From a checkpoint of a small transformer trained on Wikipedia: 19.5M parameters.
MLP neurons of a small language model. Each row is named by its layer, matrix (gate and up: input weights) and neuron, and shows model dimensions 256-383. Each number is 128 + 32 x the weight over its row's rms, rounded and kept within 0 to 255. A neuron's up and down rows have the sign that makes its largest values positive.
After each neuron's rows, "fires in" lists the words (lower case) most often at its 100 highest values on Wikipedia text that the model never trained on. A number after a token or word is its count.

L8.gate8 [148 117 138 124 124 115 133 111 111 164 139  71 130 172  98 101  84 163 188 124 126  83 149  70  94 173 146 137 148 101 130  75 157 106 124  97 143 145  64 130 128 100 117 122 104 166 168 130 129 114 190 127 111  71 125 114 179 166 144 137 115  77  72 139 115 141 137 136 168 163 128 136  67 148  77 166 116 179 129 139 110 166  86  92 199 106 190 117  56 103 186 154 188 120 112 127  86 100 105 152 134 152 134 121  81 101  51 176 167  80 152  84  83 146 126 133 115 196 130 127 110 136 123 134 184 132 173  87]
L8.up8 [112 120 130 179 103 162 109 141 125 139 102 129  47  94 143 101 109 161 221 204 149  96 104  61 137 141 174 103 121 119 152 107 151 190 144 153 127 157  89 113  68 141  96 184 154 176 180 107 109 121 134 199  82  85 193 135 137 106 157 131 149 163  90 113 107 160  72 138 138 168  96 182 107 110 157  93 126 115 155 158 147 104 175 133 162 109 137 222 164 120 138  87  89 150 145 146 144 119 163 125 120 105  92 194  94 144 133 173 108 154  94 161 131 184  78 104  74 136 147  83 130 122 161 139  64 133  91  86]
fires in: "more" 27, "only" 7, "other" 5, "court" 5, "just" 4, "any" 4

L3.gate411 [122  93 162 148  75 152  94 139 128 124 111  57  84 152 154 174 129 148 117 180 150 104 161 158  85  83 115 111 129 148 170 128 139 101 146 101 163 161  85 130 128 142 126 118 126 152 123  92 154 117 138 139 132 130 160 126 184  99 140 133 134  34  99 140 154 120 102 116 118  83 183 128  97 157 136 127 112 153 130 150 138 105 149 131 114  79 160 144 126 101 108  96 121 143 147  82 159  74 137 139 136 120 162 164 182 179 117 132 116 167 155 107 176  53  94 147 120 112 117  90 120 149  86 120 150 162 105 135]
L3.up411 [140 149 138 151 113  96 111 191 136 110 135 143 142  53 151  72 172 118 132 182 130 135 112 119 104 117 100  95 119 170 120 108 184 130 139  95 205 125 145 142 110 154 168 142 139 129  68 131 136 159 120 107 127  59 200 156 128  94 158 108 150  91  84 130 185 104 126 127 107  40  85  80 116 128 118  71  93  66 197 161 152 124  98 122 119 115 123 185 122  71 140 115  73 155  90 181 129 171 141 156 154 127 111 134 185 209 193 128  92 143 125 127 125 111  99 143 151 161 177 108  60 127 134 169 134 113 179 108]
fires in: "other" 23, "of" 17, "analysis" 6, "anthony" 6, "among" 5, "only" 5

L3.gate293 [158 128 141  71  72  37 108 118  53 122 141 121 134 160 164 115 155 182 130 138 123 119 136 134 132 145 112 189 113 163 115 142 134 146 125 183 138 147 107 135 144 160 169 139 166 142  77 183 111  85 123 123 181 140 154  66  97 119 112 120 148 166 136 144 150 154 134 171 110  75  67 161 119 134 126 135  55 116 155 111 128 122  96  97 106 217  88 108 151  91 103 140 118 168 155 108 109 117 117  99 165 130 142 129 179 221 119 170  88 129 125 176  82 155  98 117 144 196 120 111 128 112 128 170 136 175 157 100]
L3.up293 [107 141 112  88 155 195 185 136 178 142 117 123 127 102 159 117  72 124  97  50 105 135  74 138 155 142 140 117 114 147 147  76 174 181 133 104 163 131 128 182 136  82 169 138 117 119 136 187 152 128 109 147 122 132  84 146  95 160  94 159 108 126  67  98 106  95 152 173 177 161 138  92 133 156  95 170 117  68 161 116  76 107 102 145 151 160 106 126 222 108 138 109 131 139 109 144  93  81 152 104 210 111 132 164 109 153 146 176 117 165 149  65 131  81 115  86  93 121 131 116 106 133 177  64 142  98  85 112]
fires in: "to" 16, "helped" 15, "help" 10, "helping" 7, "t" 6, "kensington" 5

L6.gate200 [ 80  83 123 142 120 112 163 157 132 187 103 159 148  67 156 104 139  99 139 119 168 138  59 164 179 142 129 115  99  78 127  91 108 111 156 115 118 162 149 103 163 157 117 124 144  98 161 102  96 174 147 153 127 101 119 124 113  85 144 158 126 135 149 156 159 134  77 144 142 150 120 147 136 128 148 102 116 129 153 174 101 115 115 136 162 204 168 159 151  83  91  97 167  86 131 153 115 157 162 102 143 121 102 141 146 118 146 115 105 132  84 121  84 172 114 135 168 156 161 107  52  36  91  69 164 147 162 129]
L6.up200 [ 87 115 140 167 146 123 146 138 167  90 106  66 178 130 175  99 175  55 138 129 131 125  52 163 140 137  82 122 133 123 102 126 179 157 125  83 141 117 114 134 156 154 130 107 100 104 141 172 133  42 122 166  95 103 161  87  95 115  98  95 129 130 159 140 117 111 101  98 123 138 140  62 124  89 113 111 110  74 119 131  86 140  78 108 124 136  72 144 132 125  69 151  85  67  53  72 153 175 110 151 150 206 114 132 115 119 109 135 149 133  69 127 131 111 183  25 153 134 148 128 177 117 152 143 118 207 109 165]
fires in: "december" 12, "june" 11, "july" 10, "january" 9, "october" 8, "may" 7

L2.gate533 [157 105 102 163 115 150 119 137  96 132 145  73 147 117 139  61 114 173 140  98 116 209 132  87 140 151 146 134 150 153 167 108 179 123 100  64 108 132 177 105 150  84 125 126  85 125 157 121 156  98  98 106 132 112 132  90 120 101 108 115 141 103 125 175 106  66 148 145 143 123 184 182 109 120 154 120 182 207 157 138 155 130 128 147  91 136 151 118 174 104 134 127 166 122  64 122 126  96  66 123 143 119  72 135 155 151 132 125 147 122  84 125 177 119 140 111 163 118 151 197  51  99 103 110 151 134 120 127]
L2.up533 [ 88  57  98 126  87 140 107  80  74 124 119 136 123  98 173  81 188  55 122  89 148 131 117 126 155 115  96  78  84 127 116 110  93 166 113 103 112 119 117  87  92 132 144 160  75 135 124 127 136 110 144  86 102 143 142 116 112 113 144 180 130 152 167 156 117 145  89 143 150 115  98 110 115 126  95 158  93 156 155 188  82 111 153  74 126 129 119 141  97  97 143 167 179 170 100 143  98  81 141 168 173  73  63 167 143 136 126 109  86 133 101 155 135 170 140 172 118 101 155 137 101 112 116  55 111 159 186 120]
fires in: "that" 24, "same" 18, "following" 18, "their" 7, "this" 6, "such" 5

L2.gate505 [140 117 170 186  85 122 180  76 158  99  74 124 122 136 134 155 151 139 122 203 185 134 138 115 107  98 124 179 180  67 107 127 103 121 173  94 115 167 123 131 165 161 102 149  97 163  96  87 157 154 161 110 177 153 166 116 151 184 128 121 108 119 108 127 105  99 139 126  87  76 119 147 114 194  94 158  86 183  84 146 162 110 107 142 125 142  79 177 130 117  95 132 169 157 120 163 128 171 103 116 112 137 106 137 150  83  96 139 111 110 123 109 143 146 124 168  89 122 143 158 187 142 167 110  97 117 109 110]
L2.up505 [130 131 126 121 135  66 158  76 116  90 109  51  71 139 128  96 114 129  75 107  79 168 171  64  92 152 120 162  86 134 147 157  39 134 140  90 145  39 134 129  95  89 147 137 102 163 142 132 124  41 120 165 138 120 134 138 170 132 139  95 141  90 124 181 144 146 169 150 138 154 101  86  82 162 123 124  98 128  71 147 147 162 169 159 130 178 143 166  78 158 121  92  97 175 163 116 135 105 140 135 170  84 148 116 131  85 110 193 127  82 133  93 138 134 140 111 181  94 184 123 154  64 130 134 103 160 131 184]
fires in: "s" 34, "his" 16, "her" 7, "their" 7, "whose" 5, "lewis" 4

L7.gate589 [105 174 134 206  98  95 121 117 132 102 175 138 123 131 115 104 103 192 100 138 129 139 108 134 115 129  49  96 131 102 171 119 114 130 133  66 117 120 135  89  84 120 158  92  99  75  84 110 147 152 125 183 138 143 123 197 128  80 214  98 126  76 131 123 162 131  57 170 103 174 164  63 141 179  75 123 113 124 116  55 109 178 148  90 142 108 180 121  83 116 188 109  90 175 111 178  74 122 174  95 188  56  89 136 182  74 117 146 159 126  95 106 136 132 152 156  99 108 176 146 153 138 101 127 144 179 102  97]
L7.up589 [143 122 124  98 175  95 142 155 122 175  98 166 104 118 168 112 112  87 152 133 136  94 104 118  56 144 112 136 106 143 103 119  87 123 142  89 105 134 102  85 113 127 126  67 147 130 147  71 140 123 122 105 140 131  43 140 179 112 194  44 178  97  82 116 101 167  90  72 136 124 148 120 138 149 141 126 177  82 117 167 157 154 173 137 144 149  71  98 153 156 121 166 149 125 130 106 161 133  93 102 153  68 146 112 134  77 114 161 107 107 179 124 116 140  78 151  97 160 152  78 172 148 143  98 143 230  87 147]
fires in: "best" 31, "largest" 6, "most" 6, "highest" 5, "average" 5

L7.gate179 [136 107 134 173  93  59 160 160 133 139 165 130  90 130 122 160 146 125  64  88  90 117 144 127 140 108  91 164 130 105  99 144 141 222 123 141  73 122 160 144 121 162 101 121 138 105 135 149 199 113 128 130 114  78 143 173 192  97 134 121 138 167  75 120 123  86 120  74 134 146 115 125  97 121 148 150 112 139 197 157 181 104 155 158 139 129 106 175 207 141 103 144 104 147 161 124 108  76 174  90 116  95  85 132 120 107 160 139 124  60  72 159  78 170 110 132 158 176 128  85 168 144 158  91  81 126  84 134]
L7.up179 [ 91  97 152 114 102 129 191 140 147 126 154 151 105 206  55 144 150  87 233 115 138  82 124  96 138 177  98  53  87 107  81  86  84 116  78 147  88 123 118 138 102 145 120 187 195  64 115  56 151 116 181 132 159 128 186  58 168 167 125 143 111 119  90 142 113 158 140  70 172 124  88 171 141 152 101 183 163 132 107 138 119 104  85 147  94 152 104  86 131 100 169 134  89 143 164 148  86 132 135 129 111 158 105 122 106 137 136 135 137 111  79 102 102 122  76 124 114 140 168 101 179 126 138 108 151 123 111 121]
fires in: "to" 27, "and" 11, "it" 11, "would" 6, "will" 4

L2.gate273 [157 142  72 166  83 197 151 125  95 124  82  70 161 114 183  50 114  97 100 123 126 135 117 139 112 120   0 154 177 122 185  38 129 130 144 134 117 118 116 144 149 177 120 123  98 137  94 169 164 137 143 125 146 146 187  93 163 153 124 144 160 122 105 187 105 117  93 163 100 189 139 121 101 170 170 125 158 143 122 107 154 106 113 177 174 108 141 125 111 175 121 143 125  89  87 150 177  52 118  85  84 146  81 120  73 118  97  82 190 118 174  99 147 153 207 124 179 130 170 100  65  76 146 117 124 121  99 135]
L2.up273 [163  97 169 107 116  98 146 223 162  85  80  54 103 151 122 136  93 104 129 120  68 151 169 135 126  96  97  81 152 108 124 138  69 126 130  91 162 135 105 154  91 150  62 117  92 132 162 107 155 116 115 118 144 181 118 156 139 119 137 143 153 106 115 151 112  88 113 130 129 151 211  94 135 116 103 123 168 146 104 148 137 128 126 122 136 104 151 167 145  77 189  85  68 189  87 154 101 129 105 156 131 152 118  83 141  78 108 150 118 110 125 140 189 152 189 105 144 131 133  95 165 134 126 144 158 191  56  83]
fires in: "this" 45, "which" 15, "these" 12, "their" 5, "his" 4

L2.gate121 [155  86 115  92 121  97 118 122 132 164  81  91  79 154 104 106 133 102 151  81  78 129 179 128 121 174 161  68 167 172 124 139 135  96  92 114  87  59 131  92 148 124 178 114 163 103 133 150  90 150 170 149 112 128 151 102 132 123 104 118 103 156 160 164  95 160  81  95 147 169 129  99 153  73 107 148  95 138 166 117  69 104 138 129 123 181 122 144  91 106  71 174 123  90 137  96 179 159 137 161 111 145 127  57  69 161 175 138  95  75 159 103 149 108 115 131 108  90  90 122 131  92 152 172 137 123 156 153]
L2.up121 [158 117 125 168 133 118 112 112 174  90 134 153 127 141  96 107 138 148 143 164 124 144 143 139 141 167 107 175 122 115 140  84  98 130 116 115 104  97  72  79 128  98 112  77 128 177 185 151  76 103 106 167 138 141  95  84 107  81 108 123 149 176 100 178 121 111 126  85 103 132 145 138 157 159 143 100 126 106 146 125 112  94 137 127 166 174 124 100 171 144  54 103  96 170 146  60 116  87 117 184 113 118  79 137 160 130 123  83 118 146 159 110  82 147 121 152 152 147  90 129 107 132 181 189 112 114 129 152]
fires in: "while" 29, "when" 12, "often" 9, "sometimes" 8, "ultimately" 5, "and" 5

L3.gate302 [148 133 160  90  94  97 134  58 111 159 177  58 178 128 142 108 112  94 112 157 118 134  63 108 131 176 139  51 133 136 188 121 106 143 140 130  98 114 137 133 126 135 105  75 161  81 124 111  97 185 168 111 137 143 176 107 135 116  97 169 137 146 145 139 102  72 125  98  40 170  93 144 123 123 110 143 123 147 135 133 150  70 118 137 135 100 174  80 107  65  89 198  93  56  82  55 145  95 164  42  89 121 141  91 199 115 156 173  81 145 140 101 157 130 136 108 128  99  84 128 132 151 180 123  83 133 155 120]
L3.up302 [126 163  85 166 145 130 153 133 155 172  95 137 131 106 166 108 118 145 154 144 152 156 154 129 171  83 105 183  99 134 136 108 121 156 101  95  96 139 129 116  55 105  94 125  88 130 171 126 157 123 158 130 121  64  95 132 133 139 148 119 163 111  74  97  76 107 138 113 157 125  62  78  74 122 141 173 163 181 163 121 145 128 157 166 143 152  96 119 105 115  92 140 120 118 118 104 148 117 144 112 132 165 159 155 111 127 192  90 131 130 153  73 138 135 146  96  81 126 161 149  93 113 144 153 118 162 140  78]
fires in: "also" 32, "often" 10, "sometimes" 8, "may" 6, "quickly" 5, "and" 4

L3.gate179 [ 97 150  69 137  45  71 171 125 114 131 108 136 113 132 146  72 181 144 142  85 104 176 141  84 163  47 132 135  82 117  96 144  96 177 157 146  76  96 104 112 170 129 145  85 131  94 124 151 148  87 156  92 188 162 112 141 127 163 149 109 120 140 129 165 154 101 126 163 159 154 104  80 175 122 114 180 115 101 164  79 114 147 149 123  47 146  76 146 106 105 121  37 107 167 117 147  75  91 214  85 171  96  52 150 141 178 101 143  92 129 145 122 120 126  97 187 165 151 138 132 101 141 146 127 114 110 151 104]
L3.up179 [100 135 199 149 120 105 109 177 128 103 121 125  76 137 141 119 148 114 168 127 161  71 149  98  92 107 159 142  91 101 111 134 156 106 150 168 136 149 118 112 121 118 148 128 176 142 164 188 146 142 126 127 141 159 113  97 116 112 159 122  66  74  60 145 157 127 163 139 120 165  61  77 121  84 139 133 151 113 124 130 123 116 147 147 125 177 127 123 125 166 118  89  94 151 107 100  75  92 163 103 112 108  93 179 116 160  90 162 144 113 125 139 158 137 128 125 104 128  53  79 109  89 136  88 116  97 159 124]
fires in: "to" 84, "taichung" 6